{"d_model": 320, "bias": "all", "init": "normal", "init_std_up": 0.0205, "batch_tokens": 65536, "seq_len": 384, "steps": 5062}
MLP neurons of a small language model. Each row is named by its layer, matrix (up: input weights) and neuron, and shows model dimensions 48-239. Each number is 500 + 40 x the weight over its row's rms, rounded and kept within 0 to 999. Numbers have three digits each.
After each neuron's rows, "fires on" lists the tokens most often at its 100 highest values on Wikipedia text that the model never trained on.

L2.up1637:473566529493463523500447466532518512466519472475465436447515525486557528495429430587542514500489545488533546489496521535580553546523568553499457535518554597526589425466511469493411583564494483521520456488513466431486512502553506431491520544476473529518453523488493474510460426469501475521526470477472472527469465455527516480554503486495553481481502473458494506457530526523483449540466438558505531428481493496466570520566545561490460512597576506499531480498491458524513447466550528545459444546494588491499522523472586490546494551548505470536515493512435452503440466484487469490
fires on: ".\n\n", ".", " |", "===\n\n"

L2.up1268:489501474437450448528482468516491391507467553517465434522437430566486420446512551457450507551535423482531452517454482507464442508497525563444513548451480494529478547475486493440537457490509541515556426497547509541457459529565444483470491510509500402539467511581512505489546604527540528517500539495524556517579420533480442552505502522466520530530527411522480580456497539497539514543422512478463507449429473488498502497575495500456498446471506504507480557542436497516536493580505540510576460519453468514500481563464545436499447561503594563446501502543480520530450489515479513533
fires on: " |", "=", ":", " Andy", " Carlo"

L2.up1396:455396522486553461528534448574515444462569553523470510512512610542524509544439462470512539481487464473489502550379464506458559556478496511505487574469567490503545474500497462452491554533543512423579488505538491493490578460458497452487480513448484517566465553455487509492507547452486527548472483502471461489490470490476416396571528520459421481519495514492486518544467524535475528495486544518411495539528528469449519456496524586543558524526520563518484506435477473493483508481500508454483451569460435492533496487579556536511485535480475502499539479537445466426526492540482461436
fires on: ".", ".\n\n", " |", "|", " p", " against"

L8.up1722:495507510469540483552498473507579530562523485540420481449461430552444494490470482521582464434469458535485481494505519533496501520499515555477415470515466473452561484475426584522448433519560483513476510443508452476440507543498517453381484486468472492527405437498533478559494504603505558497536527481536493488511475534465472467520559478529466527492531482492446543508539484528458472409467528531521466497492539436575515472476598476513508532433525447507407522515511449486475486440545517479571466429584507547550479449537528529453492496504418517541518482482505470495493436473459530537
fires on: " as", " |", " ", "om", "as"

L2.up1758:464556601524519534516516492540533532584465511573477484481480538542549525496470523539527454561485518478545522571484491489542483479510530422491493459516528585455457513419498493560441510480513549507511465515509486496447477450510476443514496456535560507511456585502505491464503527514562470498503457499492504548448504471557480522452546443474494468498406515513512496527506537561562505481522526521558511474495587572440528463476469481479545483540423515473509480484447401473468523525426459513442587536563433475455504568587425524575521524473484441532514506500506482522484562495551465475
fires on: " |", ".\n\n", ".", "\n", " over"

L9.up1429:527454478553514532464512468506533488500550482483488452438553438475544532464502544580474530515524493584507529482492512443476545510392510488458499454463491491573509526530485469493524505546505495508466507445500562557457552442539513499478510434461473544584512461487529495552487574461521482544531441506439459519461427361480492465466542456531452554545506509508510568492529505471579553510585489506528614472591511433509510474566582518525461596491520566541488549505501485495506425481501535445454502480547545517496536520468494502508526546503535522483559475474500495481497500504492532375
fires on: "S", " J", " Z", "-s", " Ts"

L2.up523:462482459480484510464499548504474479517503385481431520498595522639469588518510470447499460448447480477501546412416484533534478542456470487449509493448539542514578526499527488492557508471465456447476528472536450487498499467491549505520456508530484490481515514476519521485513471461502567510477506495520479536470515525519462498463541634442501493502498474510436487458466486471474473457459483492520506491540506486483508473560537508433444534520558525490439490463519501507510516458588481504555566502592503492533485577504490529536429523487571511569483451499422495475512446549458520489
fires on: " of", " M", "-", " A", "x", "on"

L2.up316:529458484506459481479498534537473514451516499466458475527452422448472547509436470503502430518522529518518505429471501506524488499506457527502468549531499509438575484482582492470442511507482532483501523470499469533500505528497476495405476575450550551476416573466454476509563513482500473457540489551479457503513440474507479490516493521532565452497513515532472480536560539508440518554473481474528595462494478525531454431505512529482515522532497479545553459505491513440485500562477543448441482530531570440530519524526485472488484515508537437455468518537473448449432514517502495588
fires on: ".\n\n", " |\n\n", "\n\n", ")\n\n"

L8.up637:506450524497472487546473477478455539538539523417516514466450522536462478487551489507488549500549489556473517475506536518530561483479492479585480480485441416412478568475444488426484474495499486488541491474479501557492450506562472483419434502512499503489503528508502554493455474485508560536458516474467567563446461425568463485499518498475512501488534472578576488568614595445563536570499410448524438542521442547479538454391452530563482462535509456482522495475531443493461476434462462544496495524517542517467476507523488462555475514498476504439390520489459454503527475508488541497
fires on: " ", ".", "200", "201", "199", "202"

L8.up719:529474513424446441527481461493566499483449522496500497540528395484496472581508519490507468464501634467520486517444524420544499438520494521444495526465507475523563503515500565516532489440563505531456481524484531483506464479516508508514432464439501469552424530467510543574497502483520483403501525540512530526463441539537530522505525453544484510530517507506509516495515552495507531378490519530440560511439620488461513431463505544402547425507505481499533532427542583482526513494501546498432481465597570522511473490528495538553499507553524466475499479519518455495540442438491511592
fires on: " R", " ", ":", " $", "′", " Don"

L9.up1491:545542487522523499516491468433521554469477520481487577522469487443497492496540464460476452540477502566502500448550545505497516553560519495470588438492500437503531416460430507473526498510489545450561511448543460542498529457515520500474505484528576478504519498529554480526548542537465443559441526519528524512447525468485563466530482532555529551485558525469624426534532428452540574476406458445554529526557499503509451504486453479510551569557508533557500541451433407427532481485534536467510489521510483481511523570501406534475467514500455534455552496502442399519487437541501470467
fires on: ",", " ", " ("

L9.up1722:553451480522451495573591450486500509460446468531537473510443440428474523492425511547414513518517550487536448588482482477459511534443496428444467506451490498496563459489542495439519564446413515520547531483519520487416506503532456534465566506541481543484552450524517473480482480533437502480524456510518525494536535527497484475420483449480521462517548492525503533484497579540522546479472464525520443483461516514486472523432545559543506489489572446410535467427504505515492516489528467516504523511480523421548461520556534539470525553528544481485469499568399466534451468506515496409
fires on: ",", " of", " •"

L2.up1854:486470549559504472549463490444424464444559513607477501462502478512545566438526476567498560582429533490497418508504455465467548491502449517506493492501520519473492471471443544506453483470518524542492584514476560471524519539503497556491509459446533532462554513426438477507547504544467521532489442474526509528505536514540506524455499480511516541521479526577516418483495588478508516534496504516484572436534543508481488482505472545435452441476548534512425584520427497536484482502489422531551529520415537500495467465522520461533565513484541419496437491463460584466498517443562447516
fires on: ")", "rit", ".)"

L8.up1666:541484442478475525547490508542541419495430532445431437452502423467458442518510515474461478527566543462462507471621487462486466499569510464563438479497485452459487504469509526486574493520455538502481506471588459532441577519506485492520544525469574545495424512454576508469489518481449502512546464499529513525471405492453520493437484507549486467503608503548499535463491538498500501480514399538433483459475564561454504546482523623547567474501533498468499386495490498518447435497524493532476493480546489451478468480472487501462512538506510528523450514548494500514512513562425506594
fires on: ":", " as", " by", " of", " to", " from"

L8.up1282:448510458522454525545510512517516510496464501513493492481521546516488459479464413484535513454446548432491461548551422495496432511511480526480507421469476477542481532479537529503461514511496515439509505595545456536458524477457500562487541526562442430522495437591492501517438592528498555464465527553547522407580482530546496539487460517574511420553538537532464467495464559505538561509498471451502511508497444456493533550485487513517562541517589480473484545443495444474458537478469552526511556557502467552503481566410529499553506500460476508513468501516498495558582438533473545505
fires on: " and", " is", " x", " be"

L8.up1740:537486462526465487489533474526468439571464564513459508472503491514530519513521529511508460477525493550530499499478430533492519447395520574469423568466483466508470477497547500448423546499478514495524411496477448489495569586509498510561442483489584517424533558473466528546480521567480559430466505599508471560516421516488448485534536531585475509520540511579511501492428478441487397522468521475476478548442509607527425419483471463464482537518551540482496515481571509483515541428577500516464477502489472521433550531486567430464484479487580478548487568455450509583484493524464492489
fires on: ".", " |", ")", "L"

L8.up1059:483499529488541465467467506543513516515478548523502497462572477507452527498446478496526472467546550509483470540547506488488528460526469444491521530523502431510544496549503575513481562504455497463507527467547507490554516405484470470469471436447546513546514537451470506488462533451481486446425539490541542507517529438508472515444520493517621435364453533454526516533536468500516440525442520481437547594504544459493485546503468582519458508594436555493514499491522478477477522556535533492533520533536475502516476466504365476532498534468556551499466484462505495581494487471589519506
fires on: " |", " ", ",", ".", " of"

L2.up1335:468500524507484433475476407523588514450508486547494510466443551457530537556417502516468506500542465531461534538454511456478540560505446465496535489528525478448485505497462511547416548493468540523489449452489506521568439516460450527436558532502518465499488554425487498515480488527525508437519460482494465531542454465508438531489497528522481513462473574444499501520441542552482638477544506486538536538492493541503581493511486468559513456566490491529548504512438489517514484550526486443492488574483475477446529490550513527606416425462505535472519478490495494494526520413436505487
fires on: " ", ".", "|", ".\n\n", " |", ";"

L9.up77:431543475552547508456520482546435449550496473503494483512500537449488414531515489521536501502500497549543538588527504520518529544590580544449532557571505473475554468578476510512493524561442500524487469497386540493491518455481507529463462428491466496484564531508503483538464476530517457444526458568495407444538559412505507545489459528453530542487545523573507505519474468458537463528470491510496508505519535499426503480489473514432449533498505499514545542478481551492493504535492542553461477467569495523505553465504425481534520564519478539494500481512495490527456455545542432488
fires on: " (", " \"", " and", ","

L9.up1198:453459440495425459543474550465500520541525534459539480436594468540451550402508476523530537565506499499570467501522510490522521528467515501504483547476492549508492603546416514480475547492510489477428543436461496544474431490471477551469464503432531447495569503456544578505437540451468477507430572530509485439485418487537510512515522524426595488494550474482518521567558501483473531515481519493467594504436534534462519479443488500481519452500465535464497505558504512548473560561492460465445499494508471514446501508477488447438586522511498464498474549491474507615488445522481580542
fires on: ".", ":", " "

L9.up102:483528502524473440478474503506571511448538533500583530453492524467530426507497505484557525485561486522420478531591529530482468519505514542490470491452437460485445459496490507472450517501493561533494524487490464448514502487555492499498482490473547549469402491497512500465488471523492472499444485471483534484540520516511454522486458513518468541468566539573439533557512465475488565534453456449523488481470474540488553510417486556536461505474460536520529468548512451540478540465502495516436554485483456539533512519435452486524440510528514486474493471404467534470496447483542513515
fires on: " ", ".", "K", "99"

L9.up595:512547494488520478501448483489540485539516544479485482525475472542465503484445461510496526468493500534541520500554552521525458466488459539542466483469552565440500486484502477451527546533498470519507516469548527536458496510518402491502505499473511511508479491445559424509477527507494554458518572437478481523508492427567545532555509463471480469482501457467472512567568524502468482575478433485559537570504518491528527550562549490475540577437535442514481463516471469464468486475492509414461549507487562516439531484508482429514434445471435513479465495495529435447488405505417496445
fires on: " |", " A", " U", ":", "-", " de"

L2.up454:539528454529418522488483526539489492442535481493433529495457512529405490521472513568458463547537512555589467465522496459470486457432492479513511522448469525468534535468454498469513521478518512465484475534542449539438513528508535449469450465462527560580398515483504507520484502519500461482480492516577482571473553482496463503497495543533520491450491526507558476454530497528503535549536515354581452583528564561607538524503548484533506484559434568553462482512426474465445518523505476450515490455472537467460549505454498479506478542525401478489573525519456490525477542412479538488
fires on: ",", " |\n", "m", " |", " so", " and"

L2.up1135:471525505519512461513521516492542466512519535484539467534494529494468634469428514511562405555446499420499554495442506480504550525528480550512486519493537619484539454505535485464436558514510466498527491443504443458562511473528494432473534544489509468525482514502506475521447519518514472453526486466519440488522446446549503514491521502514512502466516580450472490567495457504485547527431479528476476514493496460622495519526568456486541482541552518483552466517512513450418553503534520474473480557483494478480499505560479457519525486421464456444496490461436438475533510510544493492
fires on: "\n\n", ".\n\n", ".", "\n", " |"

L9.up740:543534508423559574450526511522487500503496506533509486445579515448556549485488482472481505471579510503460498494436469524428502463510485473594427437500510512534566534536505598522478503425420494512491512573489542473528531469488498474504499537465508513459499521484482547511506526521520478411498452524391529473476469483433491489484524567474532466534526457473466468507556505526498443578498539520508549509510556500482528458527460520466482453485527564455490511471497540494505467613443572516433501548626527507499480555509529472475536484483498517532490448459470471528517480453557506502
fires on: ",", " ", " $"

L9.up1380:518474470470519461500433587534465595520442508519484468493417467426491523563464432497466489498519522487516500530454491513538506489523459545437537518491470481437530533502501508492452489553435523420478534594453498556526492519499500546457580418481506465538436507471583471495498497534544494458468505566554570462502509509446507477499528542432499498466448488493498539477541544557430495499535554498514517557485509517472398472471502486510531510501472429520429528538506563452566473502523499568512539444506544493472480543440493460575469558452519501488487522532475489481516503458482457540
fires on: " ", ":", " ft", " Long"

L8.up488:564493555442457487525471510497436498531551507491469444473583460530465531424535531485538417533472463508549466472410479529471524523452479492524509528518486450526507434511503530509456445478519517479467450493479592429548532521474511442554508474458536485551447526495526555510539509444459514466526485581520433516507491476495572539527507508516454449506575387445535490511531474476414510503492475513491523517551471535532521604464478517535498478504501542476471540505486480458463504628499585510429436513501497560496589499484518508549514492504575502567525475478486444522494441528445528467
fires on: ".", ":"

L9.up1594:451530531514563524449477550563516476502553504577525512494545540440521537528518472466462488497442528437491518503485561551479509514457456478508437450510475514525519472486517458549486465527494441500490459535459540462500518462521460456469532579474482584549523438563509547502493473499495571480467478531461503575468467486444541518534586447539411480542541450530466492500407552482523472506519454512411488507510537508473568503498515435488491569496467585542414516480437514522495593497475473500644534587495537509508437518509536520538480542455520538568547409493486478491517485539475477496
fires on: " ", "–", ".", "199"

L2.up953:502435490510496530480556479483476558530464453449497541529451532501476500450466530579467474503525492523554536468480543447462505487501510594532560513529502505424472512531471483521431452524506530526479476474445520534462514427462505485500513533477436453508456516535489578496516589493465413549479525517508473498473453512463512592591529484541525447476450571462528588488551478510501481512479511514478467496456463478519459468499489554423492538460508542559564507504549478527503519473560455518495532564471489497460353551427525470517513553476474494495503531529526445520492456566418456438
fires on: " Fig", "p", "0", "(s", " ", "ness"

L2.up479:465499519487571531492438533422433558539377461542463522491511446463505478426506474498514447613558484501471454469452413544556474561540542544472535451459530502480467526463513540512478481557526510551459526453496529508539471540526497473480530423470459471507574494544447503476528558557431520556496502513513493485477539453532486500498583508510565526562500480484532480462516459419573500460451512540499525528487518532509491476540478526487502536454532502500487485533571547558541504454558411484521574478451435525533473511480494505491546530472539509551536482451505589447458448470494452430
fires on: ".", " ", ".)", "2"

L9.up1900:528526483498459502475518530522496535472544497458498510572516486525501490508471487422499542577521446518509509514451498407485548529460449540513541527514527458447445449509449483488517452449491523592482549523494473536519560486536496499509542475517444535456463525545457503587551525505417463528489494428525512591475621512540558586595490487476576508431453485461492474473444545511540441537539431505548584491488515561511476505504416471531556560496502539524619518446552540485492571500516556492481524449471535505589457494467472554507503512509522497472476532454524429487453478461444446493
fires on: ",", " "

L8.up307:502471575499512481483518478584550453525501470509484492411533566476512516501438550407481452477454454535502467489510480468508526474511493487485544470490418507490578478507471481420545536516447470495486423487476526498512496474498451501519475534432495454493490520502556508489465520483520445468585444558524456453509550459536589545443501510518512467492519507472484515532634508522469479548459537532511559533458514543485480474494500537553548500401478547471447539527486488498498505481496593524518544477543536544534455541548398547432543526532512454485506498455444513497474532454475494465
fires on: ".", "194", " of", "193"

L2.up1364:495528545475501538498467548494536400510558497515563528480471576486497593441507427419523479558522498467407509525420541560454514461518607514445509501518535454414398507445516587481481515418488515462458462460538563503472495527421490502534497524525524418455482477420575543483575513493551519494507498459455490505545529503504379509527552461451489508484530527482530490456527541513546501436486512526562473464486558514551461470522501495545474499505490517462480526465500467566495472424480480535527424502542487549461471506562486518477443527515516511528500522481531446496420560408499508525
fires on: "0", " of", "-", " ", " |"

L2.up489:586455525439505531554481517567502483550488504523507493426476522516476543502378493478551469431500565471467469478470534483456504592508530476480477500486470570472501507517498493461399500503443495574605481487487500491529482444439568403510521564482494530505430548524516495528514465488533522503476427537483480507495496500500543526509514410494510437577504464446575462556534575482451529513574471523501517481482487567562475445557498540516474492561515489481497499504494485390411503525507470501528486501574512548488518461520575496522458515448463458497560507530422395505562517442413512472
fires on: ".", ".\n\n"

L2.up764:473465453506504496584451524513540530537479488521489496505490449469446468477455558537501510542511532513457531524493458434518483547495403491495505484483481527565534573481543461498449573533524449506563433510467497486499506528476528484577552523519506553543491470532478442488466518534533479505508522505472482533564537454489480444459546448546552525446506473430545489491533528555434474553537440651515530507518558572544538525492502546548399499589517468476503501514468545505469474479556430477504580547438575489539446508468515478475446521546448498484464505390575509413482590465505554461
fires on: " the", " ", " |", "-", " The", " on"

L2.up536:523477471535562476565528467423469514546505539477585494472459487573463489512458468469542565484507511527485565545516469534436478493518515476473456479496473455447511457551432552504547567479455467575492409542454544511488516439472527432450474499515449518443482460480528534442593507422541404516529545481474620532477539477536469496411531537513500559480515478507422496470500497525498457484513480396526535508512539461547520448492466431542451475491476559553516500516521458559500538421521423537490446491492474467525414520484491467524550538545551488537530499480544474526458548527431490489
fires on: " ", " |"

L9.up1059:463527470507525477446440488490478457502476543506502518426557452570497573570543534539528431473527546409461492523453488570467653463494489461547515541533475573444490530495465538512456528490502464498516424490439485548503500524534486484450499555469547582546501494503466527461478550525462531488491419529547445526417506428510459473491514567525465464474550456507427469460527482550498483477580525560495452582478521584540530505486487506499567489546450473503497529490521530516480560499530506497499449553545497605491491530545499437516520482471498445538522476503466483528482513527483501518
fires on: ".", " ", "0", "–", ":"

L9.up423:486442525531539519502461534552529404514465489551465499507461515502538459503537509551509536536470565580477503436478571515508547466545495507583517486436526455546498470560572538444457482521378606568443511511435453533473484482514475477482510472468538510481521536513478495541471412435512547495458487482497565570384483451521491491507448449482541461455483513493455456529645539486535553560568514513544478550481429490571508503475508481475531505497514403481482576489452455450515554507517447536496526514584501545482442509501459456513502498477490490492467562513499465414431527473492533446
fires on: "201", " Total", " hold", " Ref", ".", " Notes"

L8.up1159:572597520450451587497523469538540480521520514439481491483537540457522401476448463498492540464514523486521546479439460571443498439535483479496479435554506479463472486448466601560489494524425511556531486458450442545476518477510478545502531481609470479481537516565500481499484549531543500446493486470515512508541523488507471473528541452488450525462453546452534467550483567426451537460562473498525520517532508509532511498550575432500477591569528512540531494466502505444478477502474567480425509466504582477510468493467518519559549503514465493472431530453595454529448530430476516459
fires on: ",", " "

L8.up977:524490511531484466422526573482484520483513534468511516504494495493538455491499456484541547462473516541538471537494479398443549505450499492505542455518532491465470492493499560519488483553485522433466500503462446499484518429407451431480476556570521490563534478439501528483496460614500401467496526485533519490470477556501442463514524487441481560526528520537526450480442437530501454563448511520459550464532508563464471459475557482486475555523425503470458489542515493473505459529540515507455488583561611462504414524448517585536456515508547545521606560554496495543484472462434557513
fires on: " ", " U", ",", " D", "une", " G"

L9.up479:520458511492428406521428451567446525438481451503576519537515540492480420459607534522479482506584500505501566528480498479537505509569529498424511458588541557542551514512423489586537485495500487524501460453466526456493403484509509535541502501494524515458572537544507511512510515478485474604506487524550429565487496521453467481531492495493523487500577532492486486506579516485521456480443482565539479551529466464455547490474536501501534482510498475520568543497496432545425541501482519502546532487486517508512467465446488474467544449521518421521432493534451540486492504518419461413
fires on: "L", " l", " Fl", "-l", " L", "H"

L9.up229:478467460549495554452448512538478498492510427446483574479541458484511555486437524501511488474570479398556538477448477561461534472462534560481464431553553499479505528480532539494499604465525517481492508454539507520565519464463510477523530496514482486537517465480561504429381527453503548501453460517484482443465507567467462458527484563451465464497480505511524479492496517492452579579515447508502500492475545607490533479501476510420475431535570483532525481497519550524428493423535484507515522442508511513500476473424523553484470578530445466472509446539559455545532536460496500456
fires on: " in", " as", " ", ",", " of", "),"

L8.up1820:532451443504490522557502521457509481485486519493482543380561507454570453486528470568540482469419486472505557470415445446458518516491480458520528539471519484430472494421469518453544480492530492555542495580503455522584577469462524512473561427481456506509507507459514464506528501452495514464540521466513505522467459506564509451518446525481470511474497583428552541474529495548525458479472485521548465569490537573488456481449436450471569504527459507514510495554501504443522531575487473437454502500488512565555509528403455554513419545468450539445498542437510431488485490497485444478
fires on: " ", ".", ":", "′"

L2.up30:500516477473471550534514478476491452500469459488506506495458515535498607516457552459469473533527447513512485517524463489503498506530542608481424556487541427493489519508499478535474499459506481517505517469486505481521516570541473440575482540519484498512561529534520565480397530509483470458525584552494462496496533449568470434477510435469515494466590532507499460520443587509507543507519516562494426483521447497523490473402467547474415462471538524492474569446506497559500476504522576442477506600501428491481558531488537569490469476528510559575409548465516462410471589502488544391
fires on: "–", ")", " ", "."

L2.up963:521492591470472488590559510515526470507461502515498562511513513557488448474493438423472516442454416562480530544510422494524483499509569474461505540475548478486455478484536535427541532430458530396484469529433516564535490519495517455490571529491535533505476555422467504491462516562516455518543425522419546418541500516545465447540473519499432491515498478461476503546453544470472532520541483535449534481533519518500455557629506457482485525474502497484551557506444559489471522394504478483539526470556522487452511494573506470502544529430535556498502479532553497477537484460481551471
fires on: " the", " other", " of", "-", " ", " most"

L9.up1002:516481563532520530485502492541441451507538569458529482498491457481528426488503517385431485547537536517487481491519495467525486512536524437496489526520508437450501514458475516422502442525501518539497493431420476563508475450578465492485460475545438534545557461523481507489522585458474491554475586542528487497397528462458551476484469521493603453506465485513543512486433536550475434515528478551472474489534540549534506431481497536547517577540459434414473522452537535544467485534510498633438559459509522524577517520535519532410518538458441527536445539465554464531494489567510477486
fires on: " ", "°", "′"

L9.up1313:469463446479530560447436468543499505527509482513475558554485466551483534544480463546447544483504428496500474529489504467497530503529530533549535551455564501514512434439545603476480484573499518552514470496498450553453456532479451508439491447505529483531466542444518513510496527491493482493566493503485522470426513491460453491561517535543463494451479460535506545535520507520512471536510448464424569441428544515462522556414513527524478463389522454438506430535477529504509495478509421531501363505487458541500516546519549502433532558533537435514479467560459536508544523547514497515
fires on: " and", " Team", ":", " zone", " on", " |"

L2.up1730:471495450421528498508570469459450532470519439523521501449538439527604583492438481526498547508473541490424514471456462551501481448514570497454488512594588512527537566542476541479550516445518434517504538440495488568448577495537508516579474497522413522542455433558571512499534493515464522510538456533445480487473516451503430434497507451568497555508478509559436464445520545484475491531457514423519532537432568493486483538498502514467454509510531560508455517530479528480484440499504463593463566508479529529516480586518439500511512480547505465523495456516484517484525515497523555485
fires on: " of", " ", " |", " —", "9", " |\n"

L9.up1820:475461533491452445541544488544486527521504465473462526428513534498535459551398449441543420558502516475534554468482458553490558470484443470510562412496535488498489478502536474484461480499498510466523534527472542499474498467516437527497590525487544476506492563515521555579547481458512533510528549443563581445479439457508549586552514577455510463434520490474524482561551483558447535429508494545494555573553485580541494421410529561507602489474550496503536503538474533469469501507544459461531495461498536498566471515530455516493507611519520485518455492504508453426456528451514521476
fires on: ".", " ", "199", "198", " Grade"

L9.up98:589548559534512499572541458576560506461514467489451447499510496488490505512390519512464448556503466489512499525552445453489492569479467432509503530532460456527461445489423512566448499444492504460529514456457417480449541493496383551509514518488453496546508544580588463483550515462526580437435449478470527470543515599443516486444483442470521486463470489451506474571483542469471555477476545543517514492558498497549428487543460562558554495547506544452462504508535474559520473528524507434563496615524480504554466490493499482507507503505593414536471473516446458528504559398461515496
fires on: " ", ",", " by", ".", ";"

L8.up317:522488537588505522442465582516510535512568562577479489481528461504422445486511520484507551482501510523521477492552493431480553470487512504512486468551508497495477506465414537462542481464461529627441610498485438567548487435477417471533542508547517546515578560500541506467478480544454521504486486509545467546411447510448493498554447492526454505466523474518474524485562463424497465543514467503454480521500542538525462386542531508559512497482483499520479540462565517409501412459563536511517450466488520508492516500476490444501509414568523516520560550456511523476585532488556451473
fires on: " ", ",", "-", "–"

L2.up1850:503592549544515454519521584514477458513472508544500521536549526501504493468518528527490531431456588480532620510485475500553453515440460526497490549536532523455525508473500532529469512554411475475506504552530528485445456527557472505478503452485454558511503585408498492503545476460570517527518457463601469551515507422477466514510511433475524532448519561448496535567502507498512503473493508575455544558549498433504548518457519511524451539525599449475481473483425507457487468549445498482495514473505493492526540462488469512489471474544500562461562445513455423493441474562455549500
fires on: " and", ",", "/", " |", " in", " P"

L2.up1720:483444451476464460523495478529467523499379533479476423546444543504497466512482497565420545568464456486502417490523470532516578454498534555424610548510556477466560537521531482479454513448497594508439474567473481543563514492502515502512511452463539481494433503510499442465436485490494521505445469467473468488538428492492486509473467490527484532393519522509513453474494444487470531577517478461500445517502522562442526577536480481528529481563512474515550553456465469435477527416502565535503499535530479463506498548463519505549428543510550496509533460490433504531465426524467511490
fires on: " and", ",", " a", " is", " are", " by"

L2.up1681:522453469514464500573475570525510525535504481519548514532464482500517564516452484505452483518507504604476484519531528501480520503497559429449489500505557515481542533499523426482496472543513542463517445465507541477488545494481491510482461427440455461542491566462554526513534463489523474486519542537531430559590526490554489464526437532593516493505496480496568381525468482527479583483492454447506582446494538576515513516478503539523467499526493446523555533540458448496508498583561578418524569506569493547466535447433524515508502404524494587498571602525530535433506506458501521457
fires on: ".", ",", "A", "B", ".\n\n"

L2.up13:489513487480493459496507459468525523453453503402521512577489535508484481559553506524517427541568438586550563474486436501509540458440477434521556457472488504409426529511501494499438461502484518509483485504527560482454475460470474468455547600538466499581568423519499494432510546487508493436483494523493535510491509415559572450461583468474500520455525484538518458472529487511491512512506486584534498518448575529502475513501554509537499537519516485510463528495467505485503463634496485466524513551462489569544516499545477551497505550589521513512486500520472532456427552488502523491
fires on: " ", " of", " its", " the"

L8.up333:517497500514447492531503467501502542507489440470445467481473512498493468475512530476506519508559487470557445470474510577545462520533488486518504510417522449510557470541504520505477478485500567509536404481506425498490543540482486473514496488481527432471472483592557512410553516537506532560503496504453631542465422463471473469489546529611525484481581438499472418527566485458540533480449516536487521481503516492516524428530453495483486533551567510495539537501566552452533460464468524493497491538503494524450534549478494533486490620572500471468484437476495493553558536500542492441
fires on: " ", " of", " (", " for", " to"

L2.up1902:491443457451393486487474525541531417522603409513513577494461494504463525542531507523468527479458474433481456437534509513506535427421504448447499482563514465524547475488525473481556459394484575557459553545497541460497430526559537479535538409515476502492477494520465488554510444506492493500570527556523471554495576497518485425510552551469543486454534537467489450487519478531542574500507485504456478515555469566494514502482522469515551587530507496509490445457462549547498505478495499447575491487544438483538466543473561506529507517448468482476457510496455472473422505515470515529
fires on: " of", "–", " time", "-"

L2.up804:490453429545507389538515442586474442401497467505501488459500525531517550490497484473473517507553545425479554500499427471516536516469494444484448496558523489490494489521575508548424478554502548531567502471526532479584584519472521487529451593513579528483526593457490496457482483447503502495500496479504483452502489543468408512451460450513478539469503476428525509531532486545520482603473536487475500480527514575448544534510541476531460486570540470441464492484533463497439374487564495476504484564416448468530501529510537608462439533492544527582526454433494464514533517470503507462
fires on: ".\n\n", ".", " in", " with", "|"

L8.up408:561530495449530593442509517521500526476435488466433487437478528500446460533481454461510501511468532505556472504510456471460470540475469462488580463421435465512496471454490523574476502555463533481431541507477445529557512561471472534487456420447435418491541557582491557474511472513535530506541470442548494574480521467512534489518514524543553495517533485408492481500512595469472518498544504523556469491520524426474455528542534441509594555452476491434518465543524489521517505545518499464502549466465572472480497482513482524562499549440538458499531566477492453501460416492460455473
fires on: "–", ",", ".", "-"